config.yaml
num_attention_heads: 6
qk_norm: false
attn_scale: 0.177
tie_word_embeddings: false
parallel_block: false
beta1: 0.95
MLP neurons of a small language model. Each row is named by its layer, matrix (gate and up: input weights) and neuron, and shows model dimensions 0-127. Each number is 500 + 40 x the weight over its row's rms, rounded and kept within 0 to 999. Numbers have three digits each. A neuron's up and down rows have the sign that makes its largest values positive.
Before each neuron's rows, "fires after" lists the tokens most often just before its 100 highest values on Wikipedia text that the model never trained on. A number after a token or word is its count.

fires after: "g" 22, "d" 11, "n" 11, "E" 9, "l" 8
L12.gate265:460484509489474474499494532454449507471499537396539479506520497578512502496488523451481492483544476475512444534516495522540467484457544405476449577566517590478503555492496503498457468476468468525508476424505467549523513559450461537485482574514529490484501432481430449587500492534523500565489496434528524413531479486483537502396431485517491514549506398463572507572512511492530541474407
L12.up265:425462526479522493540519523480489515516470483481432509520490467488535473442480548442440476527458498485395505512529490506537535459420579450559487487533487486475522518531449539497465403435530516502470558570489483526464481490523461526530545443603471452519450501453456511515544453426476500491395512417422527504486426442539500505481491480452521487472611492534570549492554506496512550512508

fires after: "a" 27, "W" 21, "." 8, "e" 5, "L" 5, "D" 4
L15.gate47:514487527479546472535493466487474516480560461473470555431523515458503524523520512494515569533518483498517503526551487480447387474484540485457510465407511503483506350551513534524447525487565524495406463485514566471525485468501530487521563514487490495502474540549525502393565517525509464505478528468405528540471523443531522490540569502489500503570536424536539492505531512471478515493493
L15.up47:473481469527461453508466474447469484561497433530482474498497523454505509494507418498563430532552438482457573503443524531480574534524481450526463529462462527490523528519508473510530458482481552418451489563443429478455496565541479562447508481480539488388494535574492536500456543522522436498497495442532509588493461530407462459490556487422446529527505471561465489412510472435514528504526

fires after: "e" 12, "re" 11, "et" 9, "si" 8, "ar" 7, "st" 7
L10.gate458:462489539548528491525483553533433556536514452519462539460461508467457548493500479512413516454526588550507518484466453374460471473507552474466527456504481473433498503508468473522499528411501500510483469499467513492503476485551412539514522491532526564471478424518567558552454531463495470530507485537478512517495522537544542432490574448561465432443545494545567470481486502548501486493511
L10.up458:465462549581528480469442543545425499575519513473507462472432514462509540536488542480449434455510529502569521583394498446490480476491532459518546444453472419475559463507436493566490463476483510536524496461487509467456446516557503485536522507459529564523534427497557504504499593490560481464487485615474531519510489502508471491489535453536487422535495479548552483448450489508468414425513

fires after: "p" 14, "c" 12, "up" 12, "C" 9, "ou" 7, "on" 6
L8.gate485:527476478466555553439373524482510472487476525533537535507553488540473484442491488549495498484493509551440530546467480532497498553581479473533461495452519542479494523466404529478498502501478474536489574485541461508463509518526447479514505550464513385491526504574463476529526430525458406538428529522470474456474531514431533497600581489498463522428520375476509512551501480509527456455520
L8.up485:487449522514573484501507526530563472517492512425584562489459449483514559483505614455496486476479505547502505494504475579491494529562497534520425447571514501494514441449496415459535521506475496466521547470455522469400561515552484527522535562454515452612555460526577517449441495484542467499453545529567501515495502506521492441538517469507479472455523494484544540585505492499567471437500

fires after: "s" 33, "l" 17, "oc" 9, "L" 9, "C" 8, "c" 5
L13.gate422:568440515476491559479539476530452518511479502473523447527532520489460379545572498504560515470439483433540528552476520489464521527479509512553427480479449483429552421539433488501475482456486505497503521444537515449481550514521457469490512478443420518545455483485529541454512437558486558539550497547531494518527458509501536435510458575497609455499530525496457433463433516492490521499542
L13.up422:553466527519580471492499519479483565511469488552490608565481423497454547404530442522511510471517501489422448505429504512426479519495545454487456524544512505543465516479498430482514457520515503493482425567528503492502457494463476526484511475453542519458565500471540471484549410474473520483536597542481490418525501525565563490497420483443518471512516501481475448505528509496449462466468

fires after: "s" 34, "l" 15, "e" 14, "f" 10, "L" 4
L18.gate11:494485589460552484520507450535538544466475511411491500562523529588469465572489465465497533520442504503472483534439503514484429535594445476571485475451522493457520515515436488487443512553425540484502490503543487500507498506514502482429528471434519545470439480512512522435529471600465505595486537499501485423522512509470569521555535453499500423498515476458498470471494470498519489538528
L18.up11:488470429469536498486476526440456479458493516466563545548458443589529471501486557488492508486452489523484405485479460511526498405477484485494515525487504496567484545443478435567493442483556500528440517488496495490500535522510567525572522480503511546583548469448509462482463461477539496537531506494492575502503495546470498504576423488441460528472488498502514481575533444378465426500500

fires after: "h" 20, "il" 13, "le" 9, "er" 7, "t" 7, "ou" 5
L9.gate116:517501482496561550476472519520461487482582472508437472494435506449489518489464521525534494513485540481447470566529555553522439551521465567491460552475487485425460484480399492538442496468460462432539525546544436500547575550515554528585488535494547508528480488561489519449460491534551549491540445479604546432488531482539502520540506446489524503511496469486588519499425491512491525541532
L9.up116:454519468577548563453460553485524520524543509436527489548538474563506522473487490565474480490508554450517424514470478516497499460489462510507540540447550483526430471438493463552582521502518524492505416534512512534496499497534489477514496482478521494499444500512472531461445505528467541566535426505554526511421474546406472529531551547486472454523533409435529391518507424465542527506432

fires after: "A" 25, "d" 24, "v" 9, "ed " 6, "ing " 4
L10.gate265:490532456443481516537511530494536499520534494584463494574568460446508522474567448445504532508559470449488482526465432535520469488470519502493484497485524465505499493549555463501480469521539528494477496501467486565508425481539491553431496495509517493452521545501566523506443547535501499425558460514582463493509547571536517470512483588500555501421642518546489562498494520498528522586514
L10.up265:507596488461504542472532449485465464493508512559458471462587520525538477497522486548502566550526436473535505499492522514506586546389488464532486496470555487524472519513525496506518451531523570495505500532525497518520509452550488570526489430475531493480511517496573511546498479459530457502493503502471432487552450496495490505514457472398540473552391518471477442516477515449482495511461

fires after: "i" 21, "n" 10, "l" 8, "ri" 8, "en" 7
L18.gate47:495491515561582463519554450458442470511544537449472482433479452500492526540460481421497520508440536482464494569492479520514498607462612497520528528567493569443460468621519537476577431516563465519515411419483472548489515530469466514427502492522480444548524507587517470497520481507522486552454392509534507509489495479443517436475455520512560558495543481514512489489512486450486477504501
L18.up47:465487585489509457491456515438485437492482546498502491546482497563495577550477558477483497369483476449462484499481490497539543505496532521523550441513515412494447423478469526444437500517518534487459508437526455555501531527510404436447621441530513522489509540500466418494503487608518496452428532498499499438531482482458512447463459452505538494530544513468560432491558508521449488527458

fires after: "h" 41, "in" 9, "e " 7, "ou" 6, "or" 5, "ec" 5
L9.gate77:485494457601540519503464564420492485482529439448478483483516491479547547578475498476545450513490520505438487433481526558487489512473402532519480461453520477464513499527489513464502560478435460488488472522518454541530519529502472531492530464519561492492437596432472518474495488445502503466513466502550395529510511436503548469529548462467451491436509437448500490483535524545564469463527
L9.up77:472470516491436503455477527480491509513533451449483445533476552468535476515501536553536432512476514481514423509429463504489561534426530458502560503548584482419428481455536508502454520500493469495491430568480439542548457543574480503440514495564509483466431531497505526493483512500453518534571455442490431489519560502548547509578485525499434507507503526481471432452520451491491466506466

fires after: "er" 27, "al" 16, "r" 13, "y" 10, "il" 7, "l" 7
L17.gate73:583518521469471523511520541496473469516485452475461454486532481484533473541469564526509500500512569498508535495450521439566488491421519460486462509459462466520549520611520532520590504420607466503527439526541558544566521509431518471560523515513557504454476467558456513453445467547439489509537422510477489454538440503474549557460508526505486525545568524490483509422512560511465470496488
L17.up73:494483513431493426520500508515486499501469589461558491547467504563455473551415440582541501521451541508476494568540465525502456470558516489483526436515506462495428472446536531503511534469500543571460538568467516432564478457415555486476410565498522564535497502507506500474484570599516537472445471464543529444531521457528471505520513424473514437507432510495496545463465467457475481482478

fires after: ". " 55, "| " 8, "X" 6, "\"" 6
L2.gate306:410483508529540535527490551492456469430520493471518597464446513493537464494493553473484529520529540528530503509500563545457517526568531460440508400592500580557483478507432543477542542532472441472545553459511421466467480518436459541489430589492510477504556466506484435475523469462455447478492555456529445487509515560560541556565533502457533533524537505421465519490448599456546514547465
L2.up306:455503499453489446571490490528451464502451509463460542538527515469505503491472536523483494444489525525605435420504612535513539527516569489436556479563549571548558470493465492516508503540566456465549511480523483514414531504481501490500499615533487489544533488515489489520449461493464413523536552490546476481481454505501532526487487496459508572551525430513457500445470520491522479508498

fires after: "W" 21, "c" 20, "re" 12, "Y" 10, "e" 9, "ar" 7
L9.gate160:500524523476502473472564448514483463491486489546503437506472521507514441479448486515476526477533495497498564492433513513506487481571513506551526450440445446513515516526487472503465500540541454518456552476565520462501539479485457474534493506511540473489439556544489459462470520521482477513456522559453560499429455438453599435465585455476461537511594532494479535431467476533396448475450
L9.up160:509519505408508520478560505540460545581519469536451549521498533512447478503444484486460516550449503464469590508500483504484511486520559480520477449514442491521585480497437493486513500513561422535502433492550581449549542533429504494453485488567532529424503479479443596481436455458454439568405470514497523495546440504456481469485563423515492459560553553453471521542461464505463423437476

fires after: "\n\n" 33, "s" 10, "e" 7, "y" 5
L4.gate305:558478513410469507532556543493499479504473489499561422510536513481466402489471492432444452537501467536493488416484512562489461465507501549484456430539578457480480469449503463490458476519570540473532499487474480511504410480450465579434532517532536545486477420555541474540487499462478488494533556468493514466446501466512493416496478559466488491459502477529484487547505501419429437426533
L4.up305:559525573440470472523537574497522459511499483513543445480563527485485436473464504433475446546490491524501524430512516545494516479478512481458498443552583482485479467467523485468431468505611527485560521496465485498484396454443484541432516528514531524467504494559532490509496531461465509469521575476546476466453510458498513405491491574485475548464493500502450491545453522432429437413540

fires after: "t" 15, "ot" 14, "z" 10, "st" 6, "ent" 6, "it" 5
L16.gate174:636485517512503517456471515488490527477516503568527522459517496561613463467465484543481504543545510527470502492546444484511465491572476478501492491441448480520497560476477448507484588500497415556546499449505566422524532400590491508482510471476463501535406527425562511516498473503494469474438459553525492520489563503542446505559522461567545502471518482395569451466496487497472504429444
L16.up174:464476462488481520517487550494559500575503577528483488522468456549479522506511495456518523494467481537521522553527578497477571489539567468542445432493464454525432539621536438535541409503518456534504518562529444537524483436512485562485513502521540549529446526521465496533527552532495513495439528532501528538553534463461462486461402477498561459484483539538523575517454467426489482493465

fires after: "e" 18, "c" 15, "t" 10, "p" 7
L10.gate25:532523506443586541453440559479523512452504561537498468478541568511496502519475490475444495498487478552503528514466520568523568629545471539469504474489473479423537504533447545451543444528533528492467404506507437466453506470554467542477498522508512466524488592521478535467558497565529552483516451473479434496460502528502487542543563464529509497536471486521512554549422461457457544575545
L10.up25:514562452501516544444524507473511533448498476512454547517528444416488508419566538462492582534543499557485532515499543498505494473492490478523478584510512405481465509481498506422499492502542545476522482474448543474494516462508468468593524477539443516464530579547514482486539490517518404524565546487503493516478531610564484530500488576483467495549459452473525516467508500460503508505549

fires after: "ch" 48, "h" 16, "H" 13, "ar" 8, "le" 8, "en" 5
L11.gate207:472494581450578486505540513446454550560514473501463437582488514449469447502434563471449461484526542435482465524552567490480468479515508576487526489560483516562482454532497525470516437515515512451425503518467531540502509499472507455530564507535540567467491474501545479490546441510538519501489452532519486477511496509445478449494529565483491559475484557435465493470444494568411447452498
L11.up207:483504495510482464549543575478560469486464431527501512539459535477500452473410499515502512432508471540472518539529542394525477563595557503508505472457479491494472507510464593477463498488557555460481533544496528540446483599559502487568552505489508503570410512530515522460472504445554514541556471514513509458526562491536513413528539475516539513476560489500503508488494530519523497496490

fires after: "a" 33, "e" 10, "S" 7, "h" 6, "I" 5, "W" 5
L14.gate478:507497556588543516483423464561475496514541493524526498475548529504477478473549523550517558544497518467479467516519500505479531530435574463462484415436539511559503413479464575493466460430464470502524481449542473460528456506479465550452487534520607507535467499541505440445455547494506551488403504569508485539452507515534549503502518450548517459386545500540495491494530509479476455477490
L14.up478:474500545571492476518459468445549474478530421599533457521537530449522446495469487490413436553461485541443509446530461537470493470464536444533459489464557535535488445500464476502481466507511479519538485517493498484518474461495564510505489461520579347511499501507527534525489574529508509533530559506457485501472469503431486558537505498467415501546500533448510572480570404470516447511520

fires after: "\n\n" 99
L2.gate508:504493571416460510565468588542447468496494519518516481463510529437387451491538456528505504537448516489476509538518509540466495481533515490522495423547536525480533487531583508490534499511553519494507470504462477511424418504463548583503545535484496554511483517595477515420591487470475480514539569481521474482473510456486519567474500425453476473471499474514457512493480412542512407496517
L2.up508:523551556459500547521520629513471472466541514527540513427549510498471371524451452503493545507481499492471525498531448461467479461561508508540505464604548510493494439449581500523501523525575504490533469451467484531477457517443491526505483581516560515453501537521525460452562500478477447503474566485535479474458522472490508511483519517454487554452521536533488506494462489467578482525575

fires after: "i" 15, "ot" 10, "in" 9, "l" 9, "In" 7, "per" 6
L13.gate125:472465545526545452514447514483537527520536472494394513426528557547507473533499496483451510529555516471471451513446526469481422513573500448355541538486469464553457521566517547448541540496495488436486457550509428578507490468502475514480518570408454512557522485483488451543525440500507523596501463481477554482487490545501489498481532509524436520543494535468523452486457446543453447533545
L13.up125:470457551514557424460385496475567479511517495495419519505453532520523484491502537505494451609491574567448567438485501510486496484485483435443485474516472433515456536507505451533542434573466418562494504510531467489497460484555432496510545509511491521521461527539565523505508539484487523494517523371455466502475483539552407456569474480502429535476460431562503470473491490529458533444530

fires after: "in " 19, ", " 13, "| " 11, "- " 8, "In " 6, "(" 5
L4.gate232:504518470511489505431484577466482520506488440533414458447520571504495508499450497576534460490449511537555495456563539482497543469475465484458494472470482480465419544550538409497496527509530553523432415502489473545476557455528495432544477481517517556542484437512481440479503564450502497543471472574410502421526497541522456481481520446493505503475501475470471479549396489505424516476483
L4.up232:526491544485517487378551497452428526421472457557505548523533529546544495461518499514485457495517482485508446497534546475479476526503474479483462530490520556523505578486509567474533507489527482503459529431502480491434513501513466505581493437560480511516512529543489502485447556428510526556445447498473521516430478528480534492455522454482502505509564527448493450536498572433533471517491

fires after: "in" 32, "In" 20, "n" 11, "l" 10, "N" 8
L11.gate259:495517523494602532495517552532492519481478469515447483514489517490513463509468472520541448462571526499439476522571481486502449488417400499539493464510504521454453521503540570549500453405486473505491608523485490503530460512521525489537558475427547498502519538537443440406501487497489493579514466489519545501515513534493457555453426481432517428467515447443511552564490528543472548470504
L11.up259:524444596454551573504505480493447475549449525558509461479520478455439483572472487469453448526499514540424447505502498550506506453439466476530518443504560442498501537514530637462509471463504499500467515489429503509540527470497517514433536491492480490537514512421447467403551477483510552515447455500503564518527459507493512467458433513456521494495532473512519528498497452483516509429463

fires after: "m" 25, "pl" 18, "l" 11, "o" 5, "ar" 5
L11.gate434:469520494532547482501525532450530499409461548580467501430473489548529553499537443524413524502468513492441446547503521505542447486562458586475539469534482501510513468457459508442521481453518540570473518481514477468458503537462436522535457483495496556511534482454505472501484548549446478454533445473484489489542464526487466524498531469520427458481482560481570486400539525503522522485496
L11.up434:493533505492545448416516510491471529518453522509486523484474509536558470505491543536463499469454480461434508505416520517520550517508446514485490498521509527462426425532506480452516427534533515567472519451428434563551517512482482505445514552434542490539485545520513422473498448558504515445480503478515451498519522547583473519547440475565471458515525503508574470489537463494498535468504

fires after: ". " 46, "I" 5
L2.gate460:439497482523564532510528500483498492442410468461542556552506506534465500561479560472517521503461511547472519442493579521523509547485500527477517536549451560472507540536492530565538516552557467418575509515527555506518511505480510545470498486441547475575539526563464477546463515458508463449458476491493509517526463507496474581588455517520509493502561487481532478536454445484512574513551
L2.up460:442492503523472462508509520528548527481480505575530583492420447491461514489507549493536511501502571521499500478512579521453461561526502473467469485525467561518482565594511486542527508568545472421509564484467472469481530476513527468518435508448506468570546508514447477553486514485485517513490491522520501520506449433518496569550497520518548516466503549539509455578395455497479589525502

fires after: "n" 13, "A" 13, "in" 11, "d" 10, "r" 10, "ran" 10
L7.gate175:489486462417508483551484470469500509458477461517460463460499580461482503516532474435519453461508419495446502528452527544557489527492509543430539429524483512472440491475455462526483415513504537477471546526529481536535478504462510538523535540575463443572434505511508511491510481531544491516435492535558428447472558488533536491429539479472531505451538557510505477499458537492551573590648
L7.up175:525594503459436540532520429457477429474448545549503439480429515521500564493524473436479442476560423475547533509452529546578508530471477503453466505473513466527501476476494428491476454489483532527534552524466491516547475454452460482506509560539478467596461522562477457452495490501502513575573523543504485467498475482510512447468502455484574456467469511532510471447511540414488539473522

fires after: "h" 23, "H" 13, "e" 11, "T" 6, "or" 5
L22.gate267:451463539488515482560445470522477464524531515482441449561499460524462469462499560415464434489485511507526492514619498512481469434506480526519512499457504564529506517506499528519514486507537504492503544467481477522418467451473516517488529460507566533518445476593488465489492549574449571469472523466510449486460502493581505502497443415544554573433489526493482486518506442434488455487505
L22.up267:486481513520518475472492498525556468553484427563501544505517516547488559454528439488485520478523551543549484506533419529535533475483532463490470515478535537535488477509447522482534545501490458466546509479444501479493430508487561580489509489522547428615450550537527469434503500464418572533494452451580434509526504500484483441520523469520538477518488452516452487538619450478466532481554

fires after: "| " 78, ": " 7, "(" 4
L2.gate276:501540514480488504571529503416498500452471455544488513517456533499459565547486506518466596509537453531534457489445452457495493533477437562437525461524573506397513556473466472514511512518498483491503517463431464504476525499449430580564503540522526528487538541479488531546541482533539506477570413463555543504392437470559542456510492501560507580502528566469498493486508478487365563519497
L2.up276:523473476473547507533580471419566508458531469486562521494456512426444517518512442521465520543487431510529502550461469495525485580502449549429527499548549515427539516492462518529505516487427459487473535454468521490483494574463469589467506578500459537486484526429549555529535453481512464481547399521504577511464462498563482503498507485523526526512462592454501502468485406499459575509458

fires after: "d" 12, "t" 12, "g" 10, "D" 9, "in" 7
L17.gate443:485520492513444506570458487489515501473510587461435477468619532548566514471531487475479500565479465496541472489537485616532540463547504503492453481526546491550507492465462509535542431555496522486480453505502533491480461482446475535491497417489509506479476505462517479589434486467565542497484452481445587491440493496459546479537418428496494474541618476486459480500506465493511487495504
L17.up443:507514559503487464529527530487536514480563546529431495422509495518498478522464544461465452569482452579503475475482427493518470471510519431570508418460482532451506454524447475466516500562465477525458529467541513524467587483441560539447519367512546520443386506500539529544550470484502466478384491448488476476525490412541442510529514454455498585451555453488457512521536512431555456439522

fires after: "en" 40, "on" 18, "n" 10, "v" 5
L7.gate349:502494484572411484541413477479458547485576484524518543459488514571532471443502471528488479432485453510528480526496425527455523473474527490456477458475567510424475465522470526533508465447474504549459537541584493555541481466486562471479500465584555553530518494466540507464521505489530527509423489498433455451506558522515483480508469525492502531501499502464492534527569442491589531488512
L7.up349:525431519488510511547421499539538544455476450472588532489486467610513442558444506539519473441444500527530541541507534562437546506489509490533435486561475538518487487477485467511541402524475444512486485492449501499541498462471483490434535528546529501487486434476537466453551514532552502447507517524454494501465583458479494424546477526494462547561610523490512524499527523456472475501494

fires after: "e" 22, "z" 11, "it" 11, "1" 8, "st" 7
L17.gate423:504485545471528502507453474546473554493558459565473531469519467459512486508428523478454485603565458463501494490444477492435552477563405432471535467502488461426494519469423484485471537419538483524544500501504482511544522516496518438537460517525484470510466429514545472516492517485523528519468526508513475506437559550527501522495478556571418481454444504505587498543538516470457533590480
L17.up423:454522472520444519495514572540535505534503549486482522473479572471472497504573491398506479576533489572376529490531519489519521460435496521577521448468502486500474471483527422503465506415538491538549465500474467528519555569508534474590476476528491560521480503506541448469479564541555550516492545580499543538515516525536455455431505475533486496495563520541530476434559496464447453474510

fires after: "p" 27, "P" 11, "t" 8, "1" 7, "i" 6, "was " 4
L12.gate203:561496590489508539440496499556492498508518519458540537526583504514480526446495574538493523536516541458446531416450522504603531567538507482483505437477480495489593507515457492472516549401459533465502540500439531485507457454518538511444448549474541531497477552528483489456529430466523549469475512473461516458518469440552490516567526565596442541583490457494482526624478468520484515460578
L12.up203:516503485460537533499459585515457528504577496537576462505506481460468532480543435503449481591529520433474457492515494542530459519565519472460445559518427443457449491501505463443555538574481445414476546486464465468489473521493480537445544520496514511389482524475554530429466479492459461551479499486546529496503548543471554488537500549531464524498489466436480547490547518495461511482522

fires after: "F" 45, "l" 8, " " 6, "on " 5, "2 " 4
L3.gate29:492482510413505392600485497486499486459558583520461441545436512438466487447461518498539497510501498508457528506491476508528520540535576437507457479547521435502470490478506507496456545505509510498482476494455491519500490537436560521493514559567597516599541483514447451579509489520540493462459504495450553518501467464506448428492476525549408473525495484530477571525518504431498575483548
L3.up29:466460519507455494563542486470509482464558565517496514506500525487460492504462458484544520500424516502447473523481539459446518490482459519511468511532506463533462511457486495488438488578520546551508473493441495486546532593475474547526495485477503562475519490447465482547572553486496493342529504617499407439577506473457468493471512506484528476475495490494550530578444497450492519485438

fires after: "l" 13, "om" 11, "ers" 10, "P" 7, "us" 6, "p" 5
L4.gate13:461497451629534494554499551592428475553500442484472504549554482516489517535522556488451549545437528550476459518451509460486546529500479498487555634481485429522533482507393599510497462506467530472573531507492496519449502528492475490499410457487490480468501463568544490574490547491541460538544446456496478508490460502486548451464509509452544466461499471563395518469526474505479511467424
L4.up13:502503431626494506549458503506442433513480474533458498565539528520544484490543521495415601469441544552472432548442511464467514595432500456481454590515536496499514490527379606537494445526434471510494506493525568522465502502524524487508452464477460502456498482549500541490488548479516445563586535479534540451485444521520511469507562555517584508475505450521449459508466489492490500522491

fires after: ". " 53, "er" 13, "I" 4, "\n\n" 4
L3.gate459:514537590496533545605477550532525533486503497461499481463503489516480491519467561470534475545516524539537452488494503483545476536496534495564504509502472481456450517556525550474470534532533424450467543508492505449467537512454529568425459523521525530560565483486490488468478444490466453591483527562544499530497468478535452569528611492481498550461570429459430557553450424502453490482531
L3.up459:484506490544555529563519542586547520479501501461547547502504525480518487543493574480471466521501478532501492487498510526495541508518473505507460499487450484567513473568456510497488538488449455463459488546506549480472495508519511473491414590507575463531554455470552428481483530474433398543500555503548523457525420461537483613573554451478497531473540505485436543541475511497560548448515

fires after: ". " 57, "I" 9, "of " 4, "\n\n" 4, "\"" 4
L3.gate440:396487524559540490509532550490491498524480457455545569531537457495527533516515578546477457502513520474516571409511621540506543493543478456460420519467496467482480460558442526515509477551415469454487537478496483489488522467537421522521497560525434439524472476507478499540433566473496437536518511517531481474502516473556511516510463535473448603519536403457440503497423438473546470534480
L3.up440:452485518521533465502531579481444499551497471531525553531528490503544503512488573492437490496462558502529572449471568526494489523518446468478433510530475543519490448551437515482474540515413488465461532495515460470475515463589467527569476527518440418576527466424478507485424529500468408530458549516510474489531538378521516506475464479479498590472528464475490508463460460427526527511472

fires after: "i" 24, "P" 23, "e" 22, "re" 11, "p" 4, "ot" 4
L11.gate32:499453543610532510464429492517508441501534523534468509531566455457479475536562588507423473488471539529486513485470508495523406533519525421508510499562484449502498532559467529480535514500450459597455526506513476489508499447506487467447502452531477524430543456513514440520414479464501569550466539508485481438518425572489518518428495480506540456477471452554470506525441463470402474508492
L11.up32:485534463492488504512552510502507486450580506475412459532516451518500506540473503440465460545418512575476551477474552539524395508534443474429509574474495490501543603551537472519561480419466437513490460593458499466462513525581498505510479491473490501526474510507476559509452518467529458568526493480475493442527471531524457503557457538472475520525532473473431443498501507499514476466555

fires after: "in " 15, "- " 13, ", " 9, "the " 7, ": " 7, " " 7
L10.gate273:520516459560482487452417586497487492468466453478419490568484512571443478533485470568560535569527486493523512550513521515488477485497525513570537587545521514515526505510493474488517490536549497472492468496549500503483485476518520482465473598479564574534553424498532440615528542464449488550503514571382551512517432447454508513520502459569541485475558436495518511512524518483514482501473
L10.up273:517545475519537528433502580491492459405472452468464441571445443575459492514520518555512496525488450464519498542536530562500462458515625506527588600502514519502548546458503527453539497522528519548487485542492468548454476483488547554505558574503472539521552429449541498512466555435474452548424516564445501490525419485501517573495521478517546515523531486484570479540473542502544485524558

fires after: "tr" 27, "r" 15, "cl" 14, "m" 11, "l" 7
L13.gate296:491479537470513505471565481459553555504454480525547536531507466526507482507504494484469525518448485557423535544553528473486563527481580574505490500499481435459432461533443453535537500462519506550432498499519584528548445460462460593532521522493523500492517506554502485575471534537494513534494463508460448480535579492589446426492529482521533549439481510456523593484431503530444545490460
L13.up296:493492468452522523482565532453497459464465527483488459516494489464533446456453536448435525466464469599464552531512535451520554535504501507484530513451438526514582552458455574492452527498507477514468487512472552513502480496523481507536449527539483404492508494494536408447520516532528445597532409587452532487507524564571479501516533435486460497535459468445480575563453482546468471479571

fires after: "pl" 28, "l" 22, "el" 12, "L" 7, "ol" 7
L10.gate63:509474445472454424567424521501575484495463529486450473474497531555509576503485500571443487492482464444511460565480573530576504477461490545517560482495499484477540462475517452503519537410505449511413519526463447579484450507438528440523519507585465513436473480521501461483457529510407478446474500489469448488545536541496516485496449428508442518517493505520508523430407526516547461604487
L10.up63:455514451454530490464457597505518501504466553451501482516457512488538528463477607491537511543456544501471508488504569520526525587501437507607478437508496477522414517507514506417527441514452420474449557517519472453507551512526525455466541459468455521419478437560446473469452568451493443528485561430448452438451517531580512478542464511494452539461471552490441510517459492501522513486517

fires after: "e" 33, "ag" 15, "re" 13, "le" 12, "H" 12, "l" 5
L12.gate312:503397513471535500526484491545435489544473492467507523501516510452516464478438481521393519458514533532472467544532479464436441476493515490523448497511473522483512466475509482532492458499555573449490494499522552526427540454487482476447580522461495520480518488533493477471554519504499507494485506600489524499550505471476473488443468494515492512550572480531538436499444496520510453379513
L12.up312:530534551507465463563598496486548607474495555511456582568502500455513532481493559467477438488490490548570524497472545447489501520493565507524522479555453508500519498532558524488481538476567471526512526494451545467481499543497563526528458454575519526482445515534499533486511478520497516465527493426574563441541484488457437490495498480521489522511577577549470432410516534368567529519478

fires after: "| " 17, ", " 17, "- " 8, "er" 6, ": " 5
L21.gate479:524548481493510538493533481466486524500599509430533545515504497472470500569515552560450522563515422488570450509432524492446549554531528503548498458477499590493509522517495472566521514512584477541464494492395536520497583479481406497470485472610474561508481485382532457498455413552504491533523475483543468524483441460546462469521470497529510567498452459518487469467480533495524518513510
L21.up479:537538537532554464500477463544469513497517500444497494528451540436382466524509538454525473589496445436578534462534478429531482489468499586506542524454492477488547470503507557477519514507538448506447548470462605479472506565421545524502500468446498506524460508511475555445526529540471449544578547509464550501525485551441458530530476497489466560473529501437441519465490517481482530532468

fires after: "| " 17, ", " 12, "- " 8, "on" 7, "an " 5, "and " 5
L22.gate0:525537484539525511511473532565567503594491501517479514473558482514504520542491531492558429530518400398586541549484501512564465492499524549552519483484519525518595495567497422485458523529532418513516467518463447488484480472537469520454487447546499467546488583518487515475503433513580489432479555616523499451548508536556475512609480501416474558503543503557521497448499527451517489548537
L22.up0:542571466533539414519465499477454461510560474427456465523544458472469535435490534499504463558437496460575503451500516463499474479466477547511542496395512460490516542502502527482512510499568465451445480510504500453486580506522461465567472519574477539585489509505445494486534482503527501428454498493397512524491455541539480493566432538518469483490510489469419481422536548396510459496573

fires after: "n" 18, "str" 15, "an" 13, "in" 9, "on" 5
L16.gate142:529481500559487474478443395488462534496484500470493497444497524440500486473554469485483405526509391511481454529436466435406510525508502488525450439475517441457487555463501501483527443497450530482486540495483480533497474453434537499484456434492517527454464488506549491481541489479499456518561443394440529509418418481499531455506453521470470451475538498457572556478483549533491564527510
L16.up142:504509491461456514433475481471512458439465451510516383454492501548474523442506565522506465466500484584509495577451423565538504477378477544472513481518498448537465492522454496515541460588556478578496564564569500478434538473482483426505452530600578470564440511522424532495490470499514445524559516526490538496519471436493511529472539492503506515508440477489515443436482474541452562540580

fires after: "r" 19, " " 17, "l" 12, "am" 7, "all" 6, "u" 6
L17.gate187:517541478453450464487556531517530501528545500502540462510524444525500512513506546462494582444513568495499505581554532523503449517466581487465507457509435490502451556486461468519560395510575436498433534395508521567536383446442552543468526527496542440457529436497479538524492491548519538508461505490442541449486527514492506474558516514483553497493539505531568580464516495497531558573474
L17.up187:467480504500437548519530421437443501453494530466549541583512516576430532513501424474521497526480507582512520506484575501487468470510477519490548531466465482545475526464468475518463554486445514503491546500456464493427505499542525482468466515454493585486477516543521451460550498567435503455459547509559505409571490539521491518506557447474567425466428542483472559514444545493505472553503

fires after: "c" 29, "C" 13, "re" 12, "y" 5
L9.gate203:563496549502493522556478563493418449483477488435545506488486492544479432573458506487473523457460459629450479520498439523514519520505505510514532409529461535485489559526470466477527480504457459456518519537473526534524500476459495457432504467487585531514486554497513470445531436539505401521480493573568514432495527553437562523522621474455486516478497530562518526525472519501480531523402
L9.up203:559493525551511444513581493518559542492519465590616506458555453497492491466446553456508519496483507477497528510475515489515498494514526495507494488518516428486512488484516518544447473496529485450505528608527532460465511567471521508390526529566488531546496475420515571467477498485523461548495532486560531526414513580471508489433511390517460510548495507531522506544519451455478511521467